python train.py --n_layer=25 --vocab_size=16384 --activation="tanh_gelu" --bias="all" --init_std_up=0.0201 --init_std_down=0.00284 --beta1=0.95 --warmup_steps=237
MLP neurons of a small language model. Each row is named by its layer, matrix (down: output weights) and neuron, and shows model dimensions 256-383. Each number is 500 + 50 x the weight over its row's rms, rounded and kept within 0 to 999. Numbers have three digits each.
After each neuron's rows is what it responds to, as a language model described it from the Wikipedia text at the highest values.

L7.down958:533490516521513523482430483515520479434518589476451551501519409511526547571483471477445554479475444508612463434514459488458457440486458448420536453508403549507672572441531517497506457546506526540481483525679411502406465517507508427526445448447551571463463588477497519430380577463486377469492500487472501482521412544581532605380463519540495472544556539463469473498502534499434413508481
Responds to: Table and stat-list fields. Tokens inside wiki tables and stat lists, mostly sports, such as a cell's first word (track, Team, Player), slashes in fractions (5/16, f/2.8), and All-Star.

L15.down1070:431454530532520505545466476465399548461521541537442499557574519444472487559533428507556500492394574528567497590461469423444618522534520481387542508616513578489555378525470399478483562399463521471485496468560406508455461483517446485464524506539551565504528506572541446455418502510511441590516520489556411473470466567528404517462473469500473566433393483529508472533479454474520478487521
Responds to: Unit-conversion parenthesis. The opening bracket or space before a converted measurement value, in tables and infobox stats, e.g. mm (2.9, °F value (43.3, ft (474 m.

L15.down474:396440513470477472549489487538477505579542500482481481468575524470509470458528477528549462567532453459484549539498498402506509478545504457504524529508515544494516550497429466581485480495494496453400432474549558462452533552541423625534586531503545543455557507518474408517528426512506508563490514400499494516481546551564457466545602488576491576503599459557631566473421523474524493515520
Responds to: Relational words awaiting complements. Relational words whose complement comes next or refers back, e.g. of, than, behind, such (as), latter, way, plus election-table Majority cells and date digits.

L7.down364:460505470468447510453509415530546558453495381459526414459485521440629558517498546551493578597536492545599505423524488469445444560548540499418518534539585469510492518529520618488515533548473527500532494479441558493515468453496501510494464536567538471475462550440489549552502449541513469558483494413463527612465523508554524502537520530521533558462473488515509477521486486340547548546480
Responds to: Composition and degree words. Mainly "consist(s/ed)" before "of", plus degree words such as master, Bachelor, graduate; weaker on count words like two, three, half.

L6.down103:477520547561477468550498525436611470549596486447530509500524486523394433436455425577462625528509466542555509498520519581605484394491444513480526521520462554553477512514453589485492515581426541363524474554491613432445534479501571487497638468438456536498465427420513519479463590475488489538495413528578556506461512486467538512537566329518500500380515528551569442580467503583447389537458
Responds to: Sports results formatting. Tokens inside sports results tables and lists, mostly opening brackets before country codes or scores and "'s" in Men's/Women's event names.

L7.down603:496450450387454470529485460414444405508523484451441514425497500492540549574456534494476542486589487487516598512486473468502502453434514460485566380488559562515548499573462429414462493401542506516549516521536462470536569424372526510474586537428571479545507536496597446531435497500502456484505577626489484451475491548522574501525496624580507518554476578470418491533526523539514464534508
Responds to: Naming and example introducers. Words that set up a name, term or example, often followed by "as" or "after": such (as), named, called, known, other, former, term.

L7.down476:527564552439570460473554486524564460455321438479455451493486500587579441577517592587494491567459548439512540525542419541516432523500438570439437468583509507477540413472522442498524502502432542426513487469481566489532554541427493522457454597526529567472595590522532559544488479419520455434536389482480423566495421446509540521605475595554543454454531441560512464451578491477516566491499
Responds to: Makers, brands, and authorship. Car or team brand names (Chevrolet, Ford, Team), "Art" in art names, and past participles before "by" (designed, acquired, written).

L6.down385:530518517447517499603463569524520490506427541475514518454546486545526519478492555534493495531529522480546545525470426563498588453446523467448524505479581508487553573635482448483492542428552528414449588520429458502497575546440448556511529455488474528433585469504484544566527557460479426473573408497541579569507567549533497528488541450488538484413435458502493531438402459503455517370517
Responds to: Media release and format terms. Words about how media works are released, formatted or made, often in discographies and tables, such as CD, released, video, created, digital.

L6.down620:459519457561535458493530459426497431524489528552558499575539563580474471424524487487522553507552490489462364405552489495488551462543660547448537494464527510489531455551455449447689441619531460415528467492462462533468492569524479530427527528542476501515466499533517433509499501445565384469500411548508494426485478493556483444464471467514452536504469476564510510460469623443470424440488
Responds to: Prenominal contrast adjectives. Adjectives like new, other, original, former, old and future right after a determiner, plus New in place names (New York) and some mid-name word pieces.

L6.down540:582462535484440524541526608460539525447444537492542527511515564525468591570489509528472505507498544429542479624479540582521574588465525465492491553564472480560539491493539430546560436512475491500434544547419495411528524490497493447529477383462445423449474580445486512535477450511531552461511438507516452503466417427551478496560433499586528470478502415567566489456528357517497515457453
Responds to: Number and quantity words. Cardinal number words and quantifiers that begin a noun phrase in running prose, such as two, ten, seven, several, some, million; it also fires weakly on a and on word-initial pieces like Th.

L15.down335:395507570495516547485475501536520456498488522467478499585385445515508478522560426468522476512402506531536479539477513462434518526418508526459422459503440487459447489443540421519492584415448462501540469483491477657528447576537448682420454460504494527457533422466551456511488463548483553509571596518551583662483542495519512542482564627580452529481461505511584499451553442420560573417541
Responds to: Clause main-verb onset. Fires on the main verb right after its subject or a relative pronoun, often only its first word piece, as in comprised, turns, strove.

L15.down454:420564492521595536525456500575598505524524485464575542500497561533465494543485572477403415507518500501384513492484441521518517506513553517524497511545514443645491583523450654546544567503519414517559526479529437428480446497398433591477500493554608543489558486414494507496501472479530547515491525435424530492530437499605495507548497538512451534542589537469412566534463532522493536440508
Responds to: Passive participle predicates. Past participles after was/is in passive constructions, usually with a by/in phrase to follow, such as released, built, used, translated; also of, that and table separators.

L15.down362:537459460444562536523447449511499495532446446532487442500507583532508505519476547482489508512531516584504478517453505442415522502491570492483592509529551486516483442550444439531516521497555536555584495522484550596509492493547465602510519505575494539493455523520519537528458551558453548488608579449474549505474502379538464539602509443462474549493494514503471597452480426478479486458460
Responds to: Organization name endings. Final token of organization names and acronyms, in charts, sports stats and references, such as SNEP, MLB, NASCAR, BBC, IPCC, NFL and Institute of Art.